config.yaml
qk_norm: false
parallel_block: false
optimizer: "ademamix"
beta1: 0.9
decay_fraction: 0.648
batch_tokens: [131072, 262144, 524288]
dataset: "wikipedia_en"
MLP neurons of a small language model. Each row is named by its layer, matrix (up: input weights) and neuron, and shows model dimensions 80-175. Each number is 50 + 10 x the weight over its row's rms, rounded and kept within 0 to 99.
After each neuron's rows, "fires after" lists the tokens most often just before its 100 highest values on Wikipedia text that the model never trained on.

L11.up859:52 47 45 33 35 36 47 56 28 52 65 47 62 49 38 57 30 51 69 52 65 51 58 48 36 45 36 32 41 50 51 53 48 45 54 56 63 43 42 52 45 53 43 45 42 48 54 47 43 53 58 46 47 56 38 38 41 66 44 65 56 51 43 49 63 49 52 40 49 65 61 44 48 60 61 42 43 60 44 60 83 78 49 47 48 59 54 48 50 42 42 42 46 48 37 46
fires after: ",", " C", " A", " in"

L7.up50:50 44 45 46 23 54 38 57 45 55 49 44 49 51 48 49 45 52 46 54 32 46 58 46 51 57 66 39 60 46 57 44 45 45 63 55 44 44 55 62 39 41 52 60 51 64 47 49 35 68 34 47 63 41 68 47 57 63 47 47 46 17 50 48 45 42 52 48 56 70 63 20 55 62 53 43 45 49 49 38 49 62 61 62 48 38 54 50 55 62 56 56 50 55 48 49
fires after: " ", ", ", ",", ": ", " in "

L7.up159:60 41 58 47 34 54 51 66 56 52 47 36 52 47 62 49 57 62 46 57 51 70 59 54 65 61 54 50 54 33 58 37 75 73 47 65 49 59 52 43 60 52 56 45 43 24 56 46 42 34 44 47 49 48 47 62 25 63 50 50 40 40 65 58 54 53 54 43 24 60 59 74 60 45 66 57 46 46 45 28 35 53 51 50 34 41 54 42 50 44 65 39 54 52 49 48
fires after: " The", "The", " the", " that the", " of the", ", the"

L12.up883:58 47 37 46 43 51 41 60 57 61 54 59 50 54 53 49 54 52 32 40 40 71 46 39 55 49 43 38 45 57 59 32 25 52 33 39 39 39 39 38 45 49 36 48 33 53 58 39 41 43 56 48 51 43 54 41 52 60 43 50 66 30 54 52 61 63 62 60 55 52 43 43 69 60 36 47 42 44 63 53 61 75 56 44 46 56 62 42 45 47 50 46 38 41 35 37
fires after: "\n", "3", "1"

L8.up339:69 38 38 37 39 48 42 51 48 61 55 39 41 57 39 79 49 59 48 35 59 64 62 43 63 70 49 50 50 47 56 52 57 53 33 57 49 41 30 47 27 65 51 54 53 60 45 56 52 50 31 55 44 48 62 40 29 48 42 50 46 41 77 66 53 41 39 54 56 51 51 41 34 56 50 56 48 40 38 66 42 52 48 40 45 55 49 54 75 46 57 49 53 53 56 53
fires after: ".", ":", ","

L8.up497:63 56 42 55 56 63 57 69 31 37 66 59 41 33 54 73 48 46 45 48 45 56 71 47 59 60 50 37 43 56 53 43 44 51 43 24 45 59 48 36 45 65 45 62 44 37 55 44 35 43 55 49 54 48 44 34 46 56 51 46 54 51 57 60 55 39 50 51 63 73 25 63 45 34 47 46 51 44 60 61 66 51 53 52 38 54 47 48 38 51 50 55 42 40 49 57
fires after: ".", "4", "7", "5", "0"

L6.up577:62 49 51 44 45 65 54 46 45 40 60 40 49 48 57 67 49 54 47 54 36 56 47 50 47 40 44 45 61 48 47 52 44 33 37 48 52 54 53 59 54 50 29 62 41 49 47 50 68 41 50 52 53 32 68 47 49 46 48 55 46 43 42 45 37 53 30 55 25 60 44 54 45 45 53 58 53 42 31 70 47 35 51 61 50 41 60 54 52 44 54 51 52 47 55 59
fires after: "\n\n", ".", "\" ("

L2.up799:50 45 46 61 29 72 53 62 29 43 34 52 37 53 37 45 39 56 39 47 26 55 41 40 41 38 32 51 40 46 59 66 30 53 60 37 46 34 60 54 55 40 45 50 51 46 49 47 47 63 37 43 34 41 52 55 56 51 47 63 64 54 48 61 45 45 55 57 37 52 64 43 46 53 54 47 56 51 44 60 60 63 44 60 28 34 48 25 46 66 54 49 59 31 48 65
fires after: "\n\n"

L8.up46:32 36 48 50 44 50 41 56 39 62 70 56 39 43 55 48 45 59 48 52 37 43 51 59 41 59 58 60 54 57 61 49 53 57 38 47 42 61 49 52 43 59 55 51 51 48 46 38 54 50 59 67 47 38 59 65 44 54 48 30 64 41 59 62 29 33 48 46 60 54 40 61 52 50 37 59 57 81 58 41 34 42 66 43 57 45 56 46 53 61 47 48 47 53 45 62
fires after: ".", "s.", ")."

L6.up725:24 44 33 36 44 39 33 49 46 60 69 50 50 72 46 63 46 47 60 63 52 43 53 56 47 59 59 47 67 54 44 51 33 43 47 42 53 50 39 53 60 46 30 50 37 58 44 47 42 37 67 52 60 48 53 53 43 57 48 59 46 45 53 33 43 48 42 67 41 47 52 38 34 43 45 47 49 43 47 59 58 32 41 42 56 62 53 65 29 47 50 70 47 58 52 47
fires after: " |", " | ", "|---|---|", "|---|---|---|---|"

L13.up1020:50 37 47 43 66 52 37 53 31 65 46 43 58 41 54 29 48 55 57 62 54 47 59 47 52 52 37 50 60 48 49 33 53 69 50 39 58 64 42 60 41 48 34 32 67 53 62 53 53 61 40 40 60 36 75 52 60 87 45 46 40 61 55 56 47 43 49 69 45 50 42 58 58 54 35 51 29 80 53 54 38 54 58 52 51 52 53 42 36 50 49 40 25 48 56 48
fires after: "2", "1", "| ", "-", "\n\n"

L6.up531:70 50 45 64 75 45 45 51 51 54 51 45 55 42 57 49 64 46 41 56 49 53 47 43 30 52 30 53 57 48 45 47 50 40 59 38 56 48 47 41 51 41 69 73 46 59 34 50 42 48 42 48 66 47 59 48 66 61 39 35 40 55 58 45 54 44 50 55 63 52 55 41 40 41 64 55 52 62 44 46 51 36 45 44 21 46 64 56 43 29 45 52 40 43 48 53
fires after: "2", "1", " set", "\n"

L7.up969:34 34 37 53 51 41 48 68 37 48 56 34 42 34 32 68 37 51 51 47 34 58 44 53 27 49 58 39 48 52 52 46 58 52 48 79 55 59 50 39 36 60 42 37 35 47 55 40 64 44 53 66 58 42 42 55 33 63 45 60 45 39 57 58 44 64 42 52 44 50 40 55 48 59 38 39 49 42 50 47 52 46 43 62 51 45 59 52 61 50 66 47 70 50 53 50
fires after: "\n\n", "\n"

L12.up770:62 45 51 46 49 43 55 45 56 50 50 59 39 51 46 42 63 50 52 55 40 48 37 33 57 48 50 58 56 45 56 50 39 52 56 49 52 37 71 42 53 67 44 61 51 42 37 55 48 43 43 54 37 47 55 66 33 56 48 47 45 43 34 51 50 25 39 43 63 51 46 46 71 50 39 44 46 71 48 47 47 56 49 48 45 57 48 79 54 40 48 35 56 26 39 45
fires after: "\n", "- ", "19", ".", " March ", "ar"

L4.up496:56 38 49 42 59 64 57 37 43 43 36 50 56 46 38 53 54 53 42 66 54 55 42 55 38 67 56 41 40 42 50 39 53 30 37 47 45 62 50 56 48 48 52 56 49 49 49 81 44 56 67 59 46 49 46 61 58 47 47 54 68 52 60 59 48 48 33 55 54 64 49 52 49 44 52 44 21 56 50 61 57 47 53 51 31 58 56 39 40 60 50 49 56 42 49 47
fires after: "2", "\n", "1"

L12.up772:23 56 18 47 48 53 35 56 41 56 41 74 50 62 52 45 38 57 71 39 63 56 52 59 47 62 45 35 50 41 66 54 38 46 70 54 49 56 39 36 39 55 41 43 43 59 50 58 51 45 58 47 62 42 45 46 40 62 42 62 54 51 61 33 52 50 45 50 54 62 48 45 51 62 60 62 41 66 45 42 49 47 51 63 57 48 58 29 60 52 63 56 48 47 48 37
fires after: ".", "″N ", " sp", " | W"

L12.up381:58 29 49 54 43 65 72 46 58 50 52 53 40 17 53 42 44 47 54 34 43 40 43 57 33 51 55 38 54 38 46 48 40 45 47 45 50 46 58 53 51 49 33 63 36 58 65 43 55 55 65 61 57 48 54 41 39 58 51 32 51 57 57 51 51 55 60 59 44 46 49 41 51 37 44 55 33 63 69 59 62 47 35 65 39 38 43 54 43 53 56 58 40 51 66 56
fires after: ".", "pisode", "\n", ":"

L13.up840:59 28 41 42 48 47 49 55 23 42 52 69 52 56 65 47 53 49 53 54 21 46 50 36 45 66 49 34 46 47 57 50 49 60 42 43 60 69 41 61 34 48 55 50 58 44 56 37 47 38 59 44 48 57 53 39 32 46 52 42 50 51 55 59 56 53 63 63 52 55 63 49 70 50 40 48 46 49 59 45 75 58 70 53 23 51 42 52 47 43 40 62 43 68 53 48
fires after: "2", "| ", "1"

L6.up204:28 53 46 39 51 55 43 63 55 49 63 32 41 54 45 48 59 49 43 61 32 51 51 49 56 50 43 44 56 47 30 35 67 60 50 49 53 54 44 42 32 51 36 66 56 50 51 43 44 50 56 39 72 55 64 44 67 63 45 61 45 29 60 42 49 47 34 61 56 49 45 56 47 56 57 41 37 78 45 45 51 58 45 39 41 47 45 48 47 41 60 54 68 62 57 46
fires after: "| ", "2", "1"

L7.up36:54 44 45 45 64 54 53 34 49 42 54 50 36 61 48 80 60 51 43 56 66 53 68 45 46 58 43 52 64 50 61 57 47 46 51 47 47 52 65 40 39 53 47 48 32 41 50 31 62 39 47 55 45 26 47 48 54 69 42 48 56 48 42 55 22 35 40 54 41 56 45 52 46 47 44 77 46 53 58 54 49 41 39 62 56 55 53 60 39 66 59 73 50 49 50 47
fires after: " | ", " |  | ", " |", "24", " un", "ts"

L8.up343:41 55 36 52 37 64 50 53 47 44 51 52 50 31 45 49 51 44 43 64 47 56 45 33 43 54 44 53 53 48 40 45 43 63 41 43 48 48 34 35 61 51 56 68 61 41 44 64 39 43 52 41 45 41 45 29 49 50 49 42 61 62 71 33 66 56 37 48 55 64 36 60 58 54 55 35 57 53 50 52 46 48 35 53 49 56 60 57 48 57 41 54 89 53 54 46
fires after: ".", "5", "4", "6", "^{", "7"

L7.up946:44 41 56 38 63 67 43 66 50 49 77 37 50 51 50 45 46 58 53 47 53 61 43 49 42 58 49 59 47 49 45 56 51 43 37 37 37 47 57 48 41 44 45 50 47 38 60 54 41 41 29 57 57 23 68 45 32 60 46 62 48 46 53 75 47 42 48 67 52 55 42 46 65 41 43 51 50 49 51 59 50 39 53 62 44 46 55 58 49 38 63 46 58 34 47 49
fires after: "\n\n", "\n", ".", " Up"

L8.up951:46 52 49 48 43 40 46 75 42 60 53 33 50 51 58 60 43 52 47 57 39 47 53 49 42 60 49 34 70 41 45 34 49 57 43 50 42 57 36 24 56 50 55 41 34 46 46 51 53 57 53 55 55 33 30 69 49 57 43 50 51 59 38 65 36 65 36 50 38 48 52 44 67 38 38 49 54 65 46 55 62 54 72 61 33 30 46 35 49 30 56 67 42 67 52 46
fires after: ", the", " The", " the", "The", " is the", " was the"

L12.up597:52 42 39 39 37 51 39 40 63 65 51 50 40 55 64 61 50 50 44 44 64 50 54 48 46 69 49 35 46 51 44 33 57 48 57 57 34 66 51 41 56 56 49 42 41 38 57 72 67 57 36 53 52 50 62 52 51 64 47 52 48 40 56 48 55 54 49 62 49 71 51 52 55 60 59 65 45 57 65 51 48 42 46 54 35 39 53 65 78 51 68 61 53 42 51 38
fires after: "\n"

L6.up190:51 52 34 49 22 69 52 52 61 44 44 39 47 51 53 53 52 54 51 48 37 66 40 68 58 44 41 46 44 54 53 42 61 70 57 55 50 59 63 60 51 43 42 46 42 47 44 79 70 69 59 50 59 29 63 46 49 46 46 66 39 48 43 49 48 52 42 44 53 53 58 41 41 63 40 46 55 52 47 63 34 34 54 51 42 46 56 54 76 66 60 62 53 48 55 55
fires after: "\n", "\n\n", "|", " cl"

L11.up958:54 55 37 51 46 56 41 43 48 53 48 52 45 54 39 61 42 51 73 55 49 55 47 58 61 54 65 25 65 46 54 45 42 46 41 57 51 58 43 52 43 54 44 68 45 49 57 54 62 42 42 27 45 50 43 37 58 46 46 40 47 39 52 48 37 33 28 49 47 49 57 59 62 46 49 49 43 46 45 56 46 60 61 65 28 54 64 53 40 51 53 52 41 56 47 68
fires after: " re", ",", " Re", " | ", " Le", "-"

L8.up736:39 59 38 40 40 73 51 43 50 34 47 66 44 47 54 58 40 47 53 56 55 42 56 46 41 58 55 44 52 48 43 53 39 46 30 55 46 60 34 44 46 57 43 45 55 43 50 56 62 47 56 42 46 44 56 49 51 55 55 39 50 39 50 54 55 40 40 46 57 54 59 62 62 64 38 54 42 56 65 48 38 58 53 58 44 41 46 46 37 46 56 30 43 60 51 52
fires after: ".", "0", "; ", "}", " b"

L11.up372:64 40 57 42 43 57 32 37 40 52 62 54 56 57 51 61 48 50 55 55 66 63 32 59 37 49 46 42 39 50 44 43 45 60 41 73 53 58 56 61 22 57 52 49 38 56 40 41 30 47 43 50 56 40 50 50 42 62 44 45 38 40 64 61 35 50 40 74 56 46 47 59 62 44 56 62 37 53 40 41 61 42 44 61 47 59 58 40 36 32 45 39 40 39 56 64
fires after: " c", " in", " C", "c", " In"